Weights of a small transformer language model: rotary positions.
MLP neurons of a small language model. Each row is named by its layer, matrix (up: input weights; down: output weights) and neuron, and shows model dimensions 0-191. Each number is 500 + 50 x the weight over its row's rms, rounded and kept within 0 to 999. Numbers have three digits each.
Before each neuron's rows, "fires in" lists the words (lower case) most often at its 100 highest values on Wikipedia text that the model never trained on.

fires in: "july", "january", "august", "december", "november", "september"
L8.up338:489501520499561497507484517463506573573393420572508572489477555385446461524481503495489525549502426497468528527581523442498473493492522543491434520563397498447561499543449573503549556537510462521450480599550571478524434431458540415460492506469521480469386507453581527453460514543469496541495570496381532439501497495581483443495508575549614529583543439527446619448491523548407499572411474513434482517573515499519455550564537463543470533476508475474524523432456564482459468489321558557617420463448571505459543565556473487451503449470434480512483521482516464559474451462563535445
L8.down338:515543538534437460496508483516448386510531567450489431453527516435509540482526571539563457396526551476524533478543484489535505546512472516486617537528525525559490514593584511509442435546475383466501523474410444491476594536542419492530531492464501556468484484440419428472545517562586505416521498409512452436566490398462498565505444451503505499459525493536554487471430590444556435540575512420502532478372450537527592593451493497477480511487460528517453568465550438511521576512699428522474455566445504515513455491438534489483480438498511567503561524440471524572490572534516511401

fires in: "was", "went", "3", "an", "0"
L10.up313:520579587455511503582468539427606538582423515534535440509434499480505475456390511525495513526476499488536494619527545552425516509437450637507492424458442447539532513391504563429533455567501531550537408476476507504521510563513393499502485429504540551470449459534551513421435493492520523522510654415491551335510434508539488493522432529522537468576436504447478539532447496596541445489510537487553440517502509487438508478472497531565583472476518466494452516482491589520468478528479505563648447560442443415452517500488520488463527535503414431525482538545542454448534514456499580466
L10.down313:575515592524490483497507443511508491403503513462516518513445388495538401546460517512475404481536486499585433437482495527582461526542397410447544530510473462546498496606486421521379483522471487473410439445470570606449595540499437594548554487543484432540576468556486507469528486555495548481481489582502556549560454456502517506445508451513524424609514471506502501509534471427461451470535533497511544398513548562451594496528505512392533537456480535530530517469666499430539592515574429526526464561529496519467477526523466496437460543538436438461513507523399537497442536569414498459

fires in: "an"
L10.up173:529502587543464450538491503484524477495421542526520543525450555554514577531411514500552520503455477505472432551502543473445455478412490566424512468406416476449530488478572607513556456492488556533526498486466513501548506517481436382527451518487580518526530467577440503465445474447522560591448576548425484431520493467543486522559409416513490422595449493481483543496498471570474445539498451433584455521532531414526516495478503482582518678420487577505474484455408546515440492410407526489487496582583517398505476552406473422551532502415485532551433496569499464565511480532476592465
L10.down173:461446589577542483468539527491559557567446494496462524513474512565505457470470504463537522442549416549497492480427536489521546582560492428577552479508406399505499551493457571594600510509495507449575406468523562438507501465427449427450400555480433500421507546509499474487512520521474550455498472485475500402528554546459527593508538491473526445517527427522545437610521499466502510565526469348554482549538497507539516412561526495423456555435465521527452507527492395571485523532370449491529581595501499573503642477422414543565449499457465530515533465485499467458529480435558469492

fires in: "third", "only", "second", "first", "make", "fourth"
L5.up24:479603585497604422568518514441529412455406462460497487465463498471439541418455491492504487446488502495532417567452571534488455565475532540357582542511478459478509484526448431474502513527547489495529495551455524391439328499457433527578504469498522457422545403599388549527596484575472542581524550438500442392532565463567496635580543533512585511493492589486480530499561452519465481494505451481515512536511540529445420520530499541498499454490516461535459535440482481504531542467481550478443505551485493450471539565528474459527443471486484527509484468575554510461433508458515591413
L5.down24:502396483484414454518461481496490513578546552436519498470542456535474498575493471497553570552450489441456503431578582420487438460443517537542420493447495539476503479465538446516510399445451545528534467446464492646488541554396527510419513454538550486548472596550542477494496535503460500435489458541533648507548432531374497403469515533502413471523470513477559454583379538538516496462547553505473491506581412474582542509443499465609535502492537448425554535486469558554470495505511474464505539439479441538511489489527522532486551558516511486572491519468528465565629383605524446451

fires in: "july", "april", "december", "october", "august", "january"
L8.up276:579518514381619496523547523528546493520444487445497626516477486559453468479466485429539449542506597505578497491493506540470498438446496610530414563554536510514518497520565500454534545539496558503543462598474552442484437463524558477522579415466517492516440548407518470422511451430497493455429499508360443461512492521496566498416504563607468579553444529497542572516528513558517396568522521533361463531471530462466602498513525573501475443511492521458474515474434534494513554499410612574494459521484508504359532469444484520405544472513483480447470558398443500471524507516524478511
L8.down276:417464457561506495532524456555444500522552506539560454501492470519497551504527437544519443369539332527534475554470507479500414534520508450478588485434440491426455549591526431516509510417566391468453508475457526520436518562504502469514513539498506369546468441547484521498567562546427486489560535468606551483475521500483488510532546370433525484534444491483551484572548515464520518561474497483631572474506480504394466544565533418527401467444576548550501519486475529518627543451573447526557479462485483482554566487483559503594501491444438489461553569450530510469392481466559457521

fires in: "to", "not", "could", "syrup", "t"
L5.up347:450566528448513453484507376500544506534523520500632460488490530451524441466543478511526506450522521473459459590517568432500462503490348512521583504471451579576554516455519398525508566503455445543586502469466446418463441420441477542507485425544526504533565452607469465495469445617576527577430506556537510503599560494511483560566462483467505476588485592357507562547496481528426449505538475504554570492502543412439459478518496504465552528476462399523458424546488454406530503469488515523454513561549387544444506519524512463486596486529533519497527525515515460483457455489576560412
L5.down347:503557454503483492383469428481493517438436475468552541439429511459491512498574507554605594490460491629501549473553520491487446434446378600528567560462472585534499433416527531470444524502458414540509529474512518532448479480495443551552473464497477385525642440383552536471575527539525489552389542484603499488489479560453507529493483399410464430518491500502468474517427449414408490499579566541478530508487575453520488553481484548527492570505530453467445490502529522537562519559578509578469436501517512514463505460372528497485520580552502514529578489478532454495510463547456458579

fires in: "would", "will", "could", "should", "more", "not"
L5.up214:470562591476478398430500375507580460543515540493553499460535493518449469426534393541534507445518529474460458557475570489573445511466472625475576539475401570568538507444506559473468529449499490519507472562442593492391384467500528542530487487594507481469571475592440565454489374592482538540498506470535459476467486471476505542580476593452444531578399474396468537613459494480518556470512481553559564530485528432556447516502514473445570510428459449546484444506449508501487527508484517542480461615502470490517491500528494496514527494558505515468604498498505478424391470426527575489
L5.down214:514517450423502432465430496457548530540501553433510515432437586538512530516491476588639548475480493505506551472461594481521432483490441515444572509416467500569489490415569459485428449464472484477505470445535576566499432500528517568557508504555558475486605450476493565453541511511499472554371458516635521490465433528408459564517476471480567480497536458523477551548556444521426493527600539455559498445486558513476415598419533493550461524431553448594393523449392509512496439538455519557535460461456537540456535547484495467461464576589508459431598556454466507483464438551532540540

fires in: "to", "would", "will", "you"
L5.up115:493529512569509505431408485470565468515452587493552543484526578584456480524511488430454519500481530491452562565489506475507479491382520576491510517570404564535534474467484497497551531382441501541452451490456536555465423551413548575510520447523415403433466524577483550503532457573548543625401487484534485514543504470443558509499493496481489417561452477436544484535568530463468327466475440475507545477505514397519522529480528546543597555468494498434513498488392499401543501406492555533368428537477475432445458536568508539487533553526548556433494528530504465534524426549518543567
L5.down115:517502552505510505431459493386465478536488600538607471380554561521480438542489406552500536521475535520396532473559584474545483503491467534507572524421440467484491468481518467450451413474519413560519497406536510502463423520449455543548530569569482468490596488535463504539495543534552508492344539516576556481457497493473485491474502507490418466489493497558531516569558515484406451532549601514487504547525505541477451470474506526548430474474463502571522556499478480531454491552521372567481497511476518549390537467509486511343490524543572496390549415452517500515559514675453532529

fires in: "more", "first", "most", "best", "third"
L5.up102:518505512451563420459569409433527441562532514481586467542580437505513458466507487474577528480495566519529476527541542516468456522478397597444569516497518557478454431465501556465535486514461538413581499486524485461411399492502423542472565409576521505438524426511444469481470505542493500504483496461511522382467492574546544541538471576497571508530478575412439534522460446518482448443440494462517495570542552468516532521541549513514562566455511523497421383401418553483453509527480460544550541578506454383570393549548526413485592439412447480570546497543492475452489472472560609446
L5.down102:501531536515348440530499539520532510502480553575486446414534539486523565526556548517491435457530435486472577480536648484441516559580528515552486505576459457456530529431466569615497488479481509561446439524538447559548401521502553512441527611495603464513387489533480495435458465534489527496479531505440552537531431444605512503511481531487590559525461396551487528418482541389506628522501473522544335455522499517571553526435540507469489470485501502501497460562486489514580537527447504450493467460455545477500433479504493497506416555551435524483511495484440485421399504496573428455

fires in: "an", "100", "al"
L8.up336:593538593458575400439575597538490534513409507442495439583542497514513505454492534512455500470495623525492479485529589587511425483473448515461483514370514497560436495450511568451549477556463542506500487452539536581527518465518450412592498407546520475431516527502491532535317500458502539522528436533533516406472586526532505447511410467483421441511519462532517527499484480520410469510500428514481547580592528492501486485438526489507495578488477528563423537452439491508421442504479443527599524585510445414542503518447481406512532551431450412530503501501564498542573473471490476415
L8.down336:500509562538571533437455486560501574417489476532306527412547544511507547542428476497566429499488552525482575504503592522530496450571443445523419466447484547472458531468463471563477454533573472496493483490504485481476534568449507505520440505531535538537467520529440463516416565553511567444518442545518474533548576465461565500485527418559533557568525517487646457485445513493506465508497491466529476474414620512536543520524492521369445509477506578542383463367487464463519498434440528397533514511423501498612444589455471459559398519548484477425493531427512574511540509520514512487

fires in: "an"
L8.up118:581486545535546474564530547403493497546407472516600513596502459514429482478583512569582551506491536503471335422456512462528473537443480587432507528526377468523439473468524554401551459487586567498508512460541522459496481508467513446538421439525499497508554408514480548494459393468496526530552583469444542449488571489430495518585462533591522527480436478583466480500552423509526464489493438458491495516556538434507573496436512563596547564444518537515474465444436571499466498502385467453498486491460541518537493565427527457480500492473420490575441370447547492589518500424443495482
L8.down118:480505522429422461517508457573458551402532534496437509524451486574595475553443550568436491444501456581530530503510389506488490457578497423520570452457566463520502476510519538511550461483510487477479514507509472580589458485484503547574492552442542507524570546572471475477364536528435430496434530536420490574376491486460624500507544439471371527621627454487536509533532501497467560472465588462489535542554423483452544501548538474418500564463463583470489458496462495472408467496511491539468579546461463597549475521570474518513410465536497402446471577412471518471493519503509494568

fires in: "it", "him", "second", "third", "one", "years"
L10.up41:449500579550508438515543485434471504491478495488482453489468504494506504455533548519473478511432539530471549567483541489540497518393510570474480557567512529466498490455484537482560520416517535500512489469570526524442482513508450531531467430577586438364410517541561492502564538514456514518496537378612482351480463490566509478562460551508594472575446508515414596584520455497457496499447451523476556505498501482481392479523475588495516442422504493495567530459501482451470514535429531485495394583457532377605513551537509440514559413395447508464521550531448487530466436422612633505
L10.down41:527504498557457569528397583550454525432501540472545505533557513436547504473526476537493478532512532537569505435464512448538512552402492507503499526482501498538481415444566573646571513431445480511569538492516592465543609481544568435437435469515468518421524410386555513544501558460523552550570423500466532589571439511490484393525528432507489474535514498544528402523483451547508545513459454581630452526458445440526493426550423476483496476423485487461566509508433479457527549440495461389437523547530473545429548511527562477517569564509487538492375406479446488456509427542465467511

fires in: "and", "for", "of", "director", "by", "member"
L11.up39:549562480582431485474527486601512422527494502506649473453524486471442419463494491527428476389459546493372444477527536458471556558469375472548523487508448560418536503504538493416498509533486497391556504551512518501491435496449516460526547487601498479461539482512518418461511535429479458493569533522481485455505573509557505506518570494517542495462498489475521468526544502526431515565363383495593454512511498437489522526531573498527476545471547457498409473549489502536453498522395580502468503518530435552611563551520531461502627435458589578566450432612537514576447448476540464485
L11.down39:459417527370455516582493568451454631573458447524525568517443498522515526524543425473441496452445432494480541556550403501522581495487431544466549465520493452550495479525525552536500566452487531521512433425539542405469538455507543448493474474484489523495483551475572450575520563566477389553511469520504541482502519495499447431531478470561339482494452469470494440523502475529462504512502533463436481510507485467467446412464456550474531506616544482510481580521479581454483463511540485580541417491514586453482482481471454491561617487495512450506580439433523731540443544480479533492

fires in: "to", "would", "will", "not"
L5.up33:418581576465474425440471417479594497593462521477538532458525526462518536511490450424450462466554563510456465553489558547520488517475478475493538509431452548508514566430452537473512534480500433542530455469433584511445410399496536493557485486529416319485493559582482515545511429574526523571433544498515478519570550464498530538558442498425507367518472518391531583576550464357486482487456423452520612574504533425463465529468497515525539468448471465506490458527393466415520479461511522522438442519578480491535503488572524457520589508567521492445571531508536486524456480456543527437
L5.down33:504576515418471538353452444470514479534479516480550646413478602527468497542464470523545509520551545531488566445474528508425448483467450465493570545495451531492524452518546484481403514421406467502532530433479511583470445438396531511559507533583431473527597497436471500491643504570543515501354495447563505535516500526499467510485565448474486348506576486474430487511527439480473494485487627507516495560503571549524461510547488537490438546463464472565499481460486535502538493501595506549470423519543470508459535483476514491506502568531514499476592537428447553393532487628437471531

fires in: "to", "not", "should", "must", "would", "they"
L8.up360:455507559501516514462497454548496501501407580437568551513414540566497446465508498563458529500466515484450558493551534542532454499479511521503460488448490556506526404474515509427564522351454421509464487520426499527547438532537451558570488501500438509451524503578522543559479486581495534507398487494558453492444465494529469547580448555482504381483481507331508508574491438426503493476520482449494545493542478411489432544499546580510512508428485470458531397458394506491470404510557488515478470539577429473461509554579658448407560526500590501459466594549535481583474452557564564543
L8.down360:493479467507474559419503487437471520473506487494511446453432541573558524532549439510429512576491565621517517567410430457405454407590497522537524474555482439454565494486535421501419525531525496528452502492465545558469462567431491444458448561524495580549589478474572481453579524452588468447415502539579558469373508544589531536436488594502475512426543572534428459548484538421534432526526450488541609526537572449543480590571455513488396535447525546442498541482510445574531567486493458497415476478495463483469460458573493507449484486531512455507524474504468548435549418622462505509